MLP neurons of a small language model. Each row is named by its layer, matrix (down: output weights) and neuron, and shows model dimensions 256-351. Each number is 500 + 50 x the weight over its row's rms, rounded and kept within 0 to 999. Numbers have three digits each. A neuron's up and down rows have the sign that makes its largest values positive.
A block is one neuron, or neurons of one layer that tend to fire together. After each block is what it responds to, as a language model described it from the Wikipedia text at the highest values.

L2.down41:500573569595544478464628607574448482455461464461556479487465521530513422549576552477423416488507527471509511529433581451506566486534516548443446515500526539547419495479553610456543586550450461555544469503598551476431488514523436507632520494598554528503508468538462500536553531501524409571
L2.down241:531601503582526549441561483542433545497470505422629385611425492473622590546509465522474471563491489464569540515565476477468526418510519432417443496488502601583419534486493615417462506546470504560607507404573450541523565553463547511586541557559409460472458542474522523399494544517470414584
L2.down362:446563499607505473523539542564467465479510495455584457447455468552494516489463465496488402494478510484465509484542484453542434470476543463479532463395508434533506528433462460588540466561558501610471481554526479478547543515473429460507462477554501458524382488519540557529425551433524501501
L2.down363:540551558645621588464503552479441409567418570551469513404480597535474627542556518326504453436537553548504529535550543511578538475411503494454468613510445482571610543471590486413475487477546542374538557519486490557458620433395494591607484450564476378501567535531499525509481488511613458457
L2.down467:515566497513500464430458477468469427508530540441449559508508516425433426487480487493528536513501503447557637502535468540561530475484558555530438469551511479488484529486551528510564479550532496517516500436568485457495583529544438512515516530576538501418471554514483529510478446470452535489
L2.down548:518470449458487575482483436496511512522523502534480565513507540504528486455453523590514444562545551460479436509463405523425461516532467527503517423512477580446598408465479540419485491416525537530503491430497585505531352569461446410511539551432548486482458476485521551454468451539494558504
L2.down1274:491514432516610604536549440462584504390424406461509488456434459420482498562631475486547530436524493471475518518515516555449478573445517459495496516559523474530494483546552548448440530515542606435482492486440439492515429492491596497525431531535529576472550452500481470484533485558422446519
L2.down1438:495495612558518580453510610583519502498472513477620407485410456464479464540524514471479587458440545459464481478491518494518660482518564513476419487526510590528433485502529540540423517544498454510532490508518580500492511483545511584548490504529442479538473430406496463539569586515447455494
Description: Letters inside acronyms. Single capital letters (sometimes digits) in the middle or at the end of all-caps acronyms and model codes, such as SD-P, GT-E, ZA-Z, M-10.

L4.down88:518511571494534521469527337598347421495499517518410483530582540560463493575501514531468502493456439497428478432535428500540549475506456436479483475525521564546457381511528527571474508513490421438517438466413503547574429441464545478521558379468428523456469454444410505447533358645475568545
L4.down166:550491524549566406472572582469425430475590385566507547479555514468533531491496515551477439505505484493535619471519623469560476474595567482588589550463519381534522506519554477547521515513503590441525512589490518584456535434414462436480447512473506554480499523405484467458538524539489521482
L4.down345:593472432478530476519527480505502511528496544480506480575496482540475610507427555430468476485516571481561508485450495578520460399525510551467441479570523516484473486495540516402517465475512582455455486541543541501393472443518440457494477493498567574557485438421401503511464528584428509669
L4.down562:417585537542436546600556484537418525502541462459460469517544472500537562539517438521404441586484547446509531490503501438456489478525491464462541570385532518513538456564524543494446505497563517470541582488497601477487671460476417570457528510428504522505550491533487479512508550542615562508
L4.down716:571507475546521577508468561468467449481450543516498521529568433519565499544529503465586499502504539503500542481478543490539547507555521471535580415517521464555587566476619491552521568497542502390528510479537528538499466416509568519449467517563542447518462505487413477506574512572449501467
L4.down1005:483421512443525482538375414490529536575504507446493448422510483429482468406501452495454360391542638531608514458536442465464482485514436549510547543472539541426584539500459447488511504485563522513551552531526535568554472464498405493513519496551442427454458412613472530556474518460404528476
L4.down1335:452425478504504567513526473492539482493508470602513552535482477514578515497547555505542392525489445493432507492588518470498567483401392505374538508439514504474539401492529557415568495411447535590472482464508520532563499459451425642416438514528464433380495484502572541432525496502530466528
L4.down1406:601508494536528537457484687462410439605497514524400585545553464544580485518407518444451460452535574494508547462431582464468478469489576443589468530573573471385370549513491472513538500473502509534450611486577537507515523484466422449431463503539464457563614535501549584528574546521550502532
Description: Word-completing suffixes. Final word-piece that completes a word split across tokens, often in reviews and descriptions, such as slopp-y, prais-ing, somewh-at, posit-ive.

L5.down289:398464452507485519509486535483491408538527513466434550600540474539578518479469573490484425439504414538508500542495512485471433529576578494545501413422529488557573494613417525342470584526483530525522327464428497535526480501430522622499573432491526566417442447469573552493537513504484531523
Description: Adjective-ending word pieces. Final suffix pieces that complete an adjective or participle split into several tokens, e.g. slopp-y, predat-ory, r-are, ident-ical, suspect-ed.

L4.down532:567536477498567485501523434489485487533544529625599469528549438542466501393492582561491523504579484505523509532469520462536479480476467524460438430522535539509459498459634577498511503501493502464497467445523487485413598466403485534438419471515528472483536524411547523475483534549436515480
L4.down593:579446581528487480556478525495396525531439462604606480524434523538466460507526630552456438482483529489591501549508559568573576505534562500550522556503521534591532472452524382489584513589473490495576498470557460554515516426463471500486376533460497523523498517407579529511452493531454452529
L4.down918:539434509516483430568490589554368475429562498528518467442517466465455509443506571520506449497452473493517557538485434420519521575510513508446481529539491415563554550564494492536545593589473446594604496509495543500446478477581507592519566501463512414438489536463468506483505509493494449523
L4.down983:479501452442426349451497527554559467593482529549455536486422475410401473384527481409438465499373482427566454591527514565630526475563520486500514496482515510519554463536487522446505509557449500400516400469497525485555490463550426578465500502470459509556466408481541490579519492531383542504
L4.down1112:585486556553498637554505536509393529604511493504455422456554483450497466570485607506520494499490492507396469495562431445455489528518434546508454561497479504452452500496545512424485510509437557517418518470527418457536510494519567447456474579630455519515427480459604512452567526570609546457
L4.down1155:503418521559470472378471498526451451517485489540528506535481550540515456540588585516415529422523386372557567484480462514511430454463511512483542498504493492503589519504452505532458539535519547566466528478392475483537436365492466443441575544499382546501397487458504482509495553537455529601
L4.down1181:507406454456500504541571472579471437491467482542547485504468433504439474554572516467509537550473578516497532491552550510596459515532454606452522521505547454551468491477432456478495523513520557527510579488549361438515496581516402495448502553569458493479491455414475470450506553534498487395
L4.down1244:426561539508547515451494547426434532466548490571537506478604471441483490508495531460520594498407485507546471517569589497491570554443479509444523655517487580587505588427479446515464542581506503475479462403528495411456559425515470617389485508549482482469532467451431477479480508520468509496
Description: Country code endings. Final letters of three-letter country codes before athlete names in sports tables (ESP, POL, ARG); also score endings (2–0), word-final pieces.

L5.down911:391441561529619505448456479491544472508449533500483498512414426540469518479477540448534456491432448511480574540513485484504516520525454505404451660547487578470500502501449528487405578398556513433557593488482461564565438501543441483554578460483485471543621420522474539478471551488440519423
Description: Mid-word fragments. Short interior word pieces splitting a longer word, before its suffix, e.g. affl-u-ent, effic-i-ency, constit-u-ency, Ad-min-istration; sometimes line-initial A.

L5.down204:471463551503477514470482530404493553502501451549484475574511568486511525518494560501415541532517473450457516568603484581662472530497497483529459475498425519514494567461490525485553556560430394424505480502433502456594421566432433490468497425514560624569452511556503526479505596476542510533
Description: Clause-start boundary tokens. Tokens ending an opening phrase or subject, just before the main clause or verb: date commas, However, joining and (Sly and Gobbo find), subject word pieces (Histor-ian, report-s).

L4.down90:575492491548580518510546536545495457454482515511611454528443493510543466479461450486512610466526490459513485515538486536442553445462586483530486432501518620471457458481498529444481579453533502632406502492490652498425487606423512364552423543553512474490596482520493395549493484505478461536
L4.down170:502502552629412553486440588517515471510537525506539471508508565586467447516533509588443497441513380509485474526478506457481351420513524517481569532463486476541574602572509554505586496517491495505520511439449540474472449456537495528468460413552532441416417558521538464420507564521561464513
L4.down544:566496524503557479496543580480473450440456497480457538499493460563499561474503650568490496532554459442566530513544559571534462455535425479512575547503456516451509519452496526489510505502462440549442562494479483500480515515543563447510524607505467563457482522553476508548437513606428567536
L4.down723:474476548539459494496463571519533510550403487364515483393451479477504477525491502522436539500428476549459532491524543504506552595536510410543513494501473433423696508554523534563436488480542435486410470492444565516482399552532510578462458576497564472618529465532524545504463491433402562534
L4.down801:546453493544554566524516404548564471477477527482564445424525647422502466545542514466458528422429587421475496499510518502573499562595527531588496553424464514547538491507597490436495523460564553452433519525459535497524445505569513422516522561588401513456525523506509452536504543503470470534
L4.down1022:581541445504679482503570418555505488518569477465542464479623434460491464490526519506516407515537470517417448518513528473415513539548474505446517461425567553486560520429515466425500438621498477503505474455476470581481436472498473451463413500508446539488385546534463441618532399500511472550
L4.down1229:543531444581533467519533425555466551459587535503512545504556567491462423567553501463439560404464600584512590493445502483609464445495494549581516474555624625566503556564562526473547476487482495545555576413416370394506453453553420473535508506500484422477542543486426477451546503463509438475
L4.down1501:550588465516486490512520461541499482482524518451464558421503452565470520554480461530470491540495425501473589579520551549483460403519482401496439505488519525530530471369498448386534517651505557433565559500536548538487512515454459433546590455521588459539558567641508456499504572543496437500
Description: Start of multi-token names. First token of a capitalized proper name or title, chiefly The or New, and early pieces of names like F-red-ette.

L2.down259:545547430480526476510465504418482577393546534570477579456489429540455444571550537503490468464499515458582546522645546462482378569516519451536503448599469461401555535432536429516478413582510494489567448489562519430433525502450481523514459444581528560524521456541530461499471394394536475460
L2.down680:473500529514490512505446568513513474423513508525418520525436538522490536489495594534390537384410431530397564522492488481493431534548462510501414524522492494495578484498520478620451552519577478449493424456489517496484558497547489559562542455567558488435414439546513538548533548465470538513
L2.down850:515522565497534492420504552436611554516441534587509540491432483471476541569587459509456420481454415568430508490446495439480595435527533444471549516550470469551555455504506408536371409545497527518450502423514545517481443426427573441426520455458503567471546488554450429560482473519467547511
L2.down937:462464444514547519578523527555467592455526546461404452486393456545503468546452571527562516517503513521531469553507546553493462426546485501465402443578396384460566438434454520523483416590408434489572529503491584500443586535496405508580489457440476486482363458523559472526444479443504448472
L2.down1085:497526623515531453451423414483510574454430508401503483486478553478376467479417506447549416516400513524438503481458531442553570531530479489551474501459499488505580395503509532409492471422562504540573482482509583468522578516412532446545525558489555572535461462484419546493479392447438471505
L2.down1192:457564424513527488510398512487557478505496534480488495449489469427515500536538437494436530402425567457446547479523424541521498528501519449501499568428542505485612447447547436602429471540532451485482495497519560381483572432479491481506515538512462563473418567577537603519411435460448485527
L2.down1234:502594581498600509558518482580522533499459533451430517562442538445545457597540492471513474456461525565574539520516465449474546519600528466482485542496491545532607515508456566512526469485521533431458455463576528539434514462547537485517502478470538560440498531517483506470521565578513396560
L2.down1275:470469482442531498475457587404451481495534467477538438511473556626439489530502443535550424522406525442563497625548508488507403466508476566498564483561503523536525481524528510523552431455447510454490568535473569461467509526447535648511568503457460622597514529495500513594479551582488482486
Description: Main verb after subject. Fires on the main verb or auxiliary right after its subject, relative pronoun or "as", e.g. which had, as having, she played, wrote, setting.

L5.down577:564489418455488507479460612524413456630465500533576535488468478491473505545553501504511570486664459582562450497637535548483635470595447499451528441559456454445497415489541552486428412500454514491552489506551527486521565480551480519559417553396486527408544499521491469552567468497536510462
Description: Preposition "with" adding attributes. The preposition "with" (also "of", "by", "including") opening a trailing phrase of added detail after a comma or clause, as in "five bays wide, with a hip roof" or "elected with 17,903 votes".

L2.down14:482559480506427487478527478470498467476439470542561458545600430489531506502511475487604530459472469487551442486388550441511375540524460489498544504469502503489497538485427559446401484542587516643481530494484383452580591486516496306479518427467490573581501431510467460473571544591538453599
L2.down61:496541524442542501452523519488470492562448478529512473552505462477384479424467524563494508472609461529480512497476430465443475604471501499490509499464424452435445557449514472495543449492559570482452423448404452514495541491521509428421504443459529572508427531505435503475392463514485566433
L2.down647:423507487490539494446501379530469596487466562539549471496536485522520556398438603543551510387392500517595457515534532548507514507620501480485582493509551366504458553539471426476487491476474466564311622481476447500581437491535485508586489577567541461543415523535511522503439561529538508419
L2.down661:592449497500481496490458512519503599452494538509504414475469447485481466450503452495490550530449558492613395531524479517478488460465556574474504457499485526443579402556481482448461503577536494493509484511467553553525514485584463511459402482471462503511445494471481508549513470477477479593
L2.down1334:496468527574408558424477424357471488532459468525446519568490434483481532473387513550478550580507481490512489593504467481425522502487513429478461450409533494478474565541395461481498532490480492581506574475509472462490462481578459463443456443464635533586501528547451515522500613587427486501
L2.down1424:581536533558567484494610458534489511556483540533524489444451500435495455556586614596373603621503447462450393570466572544483428519497454491520571501483560511483484442524519545446542483534474499564483585493493483436493433550380467503461505515513507475450346413548513546488513429522515494496
L2.down1465:548519514509504521525626473516465458552461462512524476518505490433540507519597525527458436486532512493502477483522452507422601544526483484456437520442519487505489533545543569528562519529472416480473606525493527578462368473426510431540565461488383475463505455504454441357534494436446440477
L2.down1518:571423467623564533485462503511477380531497523518554578454496515514535476506501563493502475512475582510408526557421480533488456512561602523434528501495513485479575509527495517484438398373545574560497487480435499494477551453430467408505420544594457597478457486496568603512529413565498478552
Description: New/compass place-name starts. Words opening multi-word or compound place names, mainly New (including the "ew" of a split N-ew) and North, South, East, West, Old, as in New York, New Territories, North Carolina, East Kentucky, Newry.

L4.down137:459545557522511484569427491562434484459510554500532464562563413478454531532395520563442452538584493471444414442519484505429498515440521532504456536564469547566608490492550525538491468475454454448479408463455483529577392464511524470543531487533482610488558561504428451492484574621498497536
L4.down220:484504435525516428496519522440504498485488488523540605421520473460488569490527504536471484545512556393463594540501545520531541526544552469549536506450531495519514442490451512606485494579528531507517539438425420456579438597550539462672503442467574501457507466528545575399493476513548492481
L4.down527:540485537540622537437521487565511453500558474464484484439483541529494569544479406441472520551519550454409508483558515444465451508522495539465553515509563544560578354469494536436446477517481461515560556464470403612532500532525561481424485548513398566491499470476532606545506516426479453561
L4.down623:498471456481474520523478498510515526480445529545622470499524502477461575516452485508503428564470477581459397522551424504484505460500523498524496425456469547539614487436507467509473597497440607504517543454503556561583578448491529485602543515377504503464568469512521489444507516666510483528
L4.down877:512477453510480470484486498532510543551473526521508616461468512499463522381521666507388537596439578500592550462550501552603462467546608496532539582530455492511488509496553600532501429526474472464578556474364407434438506479490450543521493518452440516459513516584406482423626464552435491575
L4.down1156:450578521528450533567423473540502500459484499472546529488487462526550553505477491484526424554467516522557443434509556530516500504432563439477451447487522468524558518488484507550463505450489403592481447500511497376524535486560466522519455515545490484474552454494526480520395432504506461497
L4.down1225:527429546470556514519486481534516491515509529541478475512479608536483451496696359611495454547517425483505586548565561454496558568387483486503577470555395392423511434548490492560534479460480525518476582396520500524498489495591493476479423517468469480468521474462501429564446554513495555502
L4.down1467:496497500464461520535488390488533417560471480418494525463364569513549547456475574455455525546420472416460479490418489622573435440500512469517461574446517489490468438469542502514517464535412467442553525528498535468496472531559452566504568459505671540524462518461439468505550503478422546514
Description: Mid-word fragment predicting suffix. Middle word-piece fragments of longer words, before the ending, e.g. subse-qu-ent, man-ag-er, strate-g-ic, c-urr-ently; strongest on qu in subsequent(ly).

L5.down1483:506616481417398501512513498478518493499459528552528534498490453528543465486597582461530515507493506554541560530474498558496441483479498623513502536459481498467507550417560516472509627583468534438505458419491530459520499520538453479564551433430460502542371457563479496481439489530458484526
Description: Country-code and acronym endings. Final letter piece of three-letter country codes before athlete names in sports tables (GER, BRA, AUT), plus acronym endings (PAVN, ESPN) and mid-name pieces like St.

L5.down625:510561514587442533473516383523500508453510435503548476557514440528488526421485442559479489452358439556529456524512481484491443465494492572493494518552495472518481558491468513496437557442467593544547547517525578554496541470484563376613511564533501574483462554432467549547522522459518545544
Description: Title-initial "The". Fires on "The" opening a named work or band title mid-sentence, like The Woman Warrior, The Conners, The Dickies, and weakly on name word-pieces.

L2.down25:488573507491402467458564391529510423458442629488480428521512612453468519523419645525548596493497477470589439543458510512579495540417436447577500453550528514495503494426551442507523558554459408499555540493546513520444470493582438467514458584544461554439586409402517646583578533537526504525
L2.down30:565558479507471574564526460457462495551527507610466470497480470551455502521383408512546543513585513467527461509424539486507414521462537548478504552563495491499522597424514434489424533414533467468486453488459506491482492475449453542573491496447449392468680503475444574501557449516532510494
L2.down472:524543563493500491538543453430547431517576428432549440559530533436601546523479538546521473499536467499503557521517522475482391442528511526526535528517470498434537557539488445457557640519508574434509508524525556604437427501582513511511479504529555476425488570415510523473481485505495617355
L2.down559:385490589527498489427463492540491608604492463527492540503535450586561508423535495430514508472549459524537500522367500471532438489596532552453424591540487544484567625551476479529482541444539544504429579570473483556525409528470599456481549431448495569385528394463454560458514486509564465600
L2.down1356:433487522597502540488536515437440553508517575498609470455484498520517501497482356496455483565582470634536450386528429485470531564611489487490471490538547549433493498547506414423526506539479469536470551538457475450441480500546515510472589580481489552632468504498488488567484577569479525587
L2.down1484:544461454559431379490468496431522451478581547547523454533518633548524472494481520527477475565466459493412435502434479485546541506549432534489546431482481558478432502491468474463503537492491432529500415467448490462526579436562418491452531596466425454496568457552425457451500574473586385494
L2.down1513:463506488531562527555507509521397482599443562550529466525448502422474456532424505555522494465423497477531537526428459457447517533491459511562479436526551517539452412524460543382398518416538618406582568445448483616544374499483531514490441527544529609501599496507557433490528590403538510555
L2.down1531:408554448456587638558509483450411587485615380458515520445470521510530591546418422444435488465507580441505520581551546474558482461503488499578546437493423548449587503513478464525552505513510457510440491486495514492448523493480478560469517462519418535521514374486516505428482631554532489509
Description: Mid-word qu fragment. The qu piece inside words such as acquired, acquitted, squadron and subsequently, plus other mid-word fragments like ubl in Republican.

L2.down84:517563500428544555512490523505440455461492535470521507510459531501434464492513554528464537466526565512571520460469399523396496442475600531577424559537543534556546500520551473481552422557473470504476555469528577501417442511422526509566513447512481600455569351513579524534518585488373482359
L2.down379:549543522556576487503541506470538462460465456506495516640453479442465492587523558505522487535529596536477498462564464507494604469494479550442571554435478495491487417543448536532494455513461495457608472536506537593447428554521606468560418398508529541467410441478458416506454513453478525438
L2.down705:464518490513518491493468437515498420496509465397400502524461523606491562589490511435509497462591452438482607488498498553467516501551460562433491519532426496605477576510526499522458436474450433437549500509522491492492441475486508408503542479387525633441455529542517510518394500533598462448
L2.down719:412508498487575491529569545447519480479571521542468379521520426498559438516474514571528459484571458486531438436507509522514462577449447473580547516650490386554426559442535468506436494515576534440544561461530501523545484474451576478515453503486453471414482451470467567496383440487518516496
L2.down734:407457335525497411493486477445571462563534469415607476480553501539496501442600467597614452533481443538560593486465547559409475476545492551576533467508521529511472556551500482423441548457583449502548500529579478555495504528512515555482466544471495457525599534435525458520460460494545514612
L2.down1045:494516537527557605476427426381434433502562447478499380496555473521489520512552543559620569479593580473466423610540532527497490488545529500551525478550408484573439552531480498466474527529408447478555487483458421542538520589498529495525509484458498362459449530458516572509553383469515513430
L2.down1261:509487572497455538410470520436545400388555464570649457472515499491468534484449404493439473548534524464565501506508511506473505486555530494535442442583519486534578510469480503500432422451485491445555594563545453522419562496534421503496401467487513643555444544490551490541534452498546484475
L2.down1479:505515564528511547581439443504546464535424519539436419576389516498441549494515563535523505454488505472455476468521548441479446489527394551587471521513400590560627541508551426541473512563553478575514542423482523417358488467543525371528419499509500541557458500415509466433549369489493479436
Description: Closing time/place frames. Final word piece of a time or place setting phrase, often just before the main clause: year digits ("In 199|4,"), to|day, "where", "in which", "In Malaysia,".

L4.down43:558589483555478575504504483552457451450454378526406457528472578512481493538530603508457511486525558416517475523564421460592451568486425526445510454415458413545448508494521557495511484506528500478488393472571531506474497501461495488560501521505453599542564491493428437539532525509551515489
L4.down144:490513505503537442412474463485553487475478477499472505594508478487433488459517543487547510519474516567475535500528496538385533497482469552518575553588444499508534414488509505562451505437536593500481482515400556502507422483492520480510488554406566477424432476416547517502443513477465525592
L4.down321:329462458506510483443486550491420458528540451484443499494399492497522477528543550535531373522424402478550564527551503427490451425527534562572476520542504513453566508536471458551482510551439476344472439557482466466508527527467534533419558473449530482425546473551445578537553575441565612490
L4.down486:544534439509464534493516347515499359431470489450441519475411500461526479486489566298480458534514510560426429514533504546556481575610558527545505501484528464534489557573571494438549493519562507438533413534549568516498492477577529369431496404408458580529549503514440539455506534578469441567
L4.down660:489572508510511433487451504550516389530448497416426491559533505460523461527521512473458448559540543522482536583509507651506582487513561466476518456496462511533519483440473586500477548436569484491537493426491545473538504570545483458569488514548427523492513479534532458569459524480474499473
L4.down1061:509600425456483497564430610557387582459623527564515346518481490539521536483549446565530449512466479466502541470591506494546508502500539470470469554377479511519548503482511509512520485501488552483461563434528463401467573564575430652446494520513481460485694466519423496497457496500487463476
L4.down1213:548494576604564470464499496537502576518391523602500479517508438588510491585558481531413493416531506587516472455547462558416600370424455557485496504471520606408445425488436419492458540454386555505513403514459555524511520483568528475543439436583493477501387422481522506519499470488488568543
L4.down1430:403559562550490521501455581537385512536606519548406567572495370578512542429480462484475488528535429512444434487594500480464539555532502448527560505553615488523493374540568610510361461454523523451571511502496539562477529500494585523570556507459488496575463498406434472443501429492428500515
Description: Clause-introducing "that". Complementizer "that" opening a full clause after verbs of saying or result, as in argued that, noted that, so that; also sentence-initial "This", plus "if" and "to".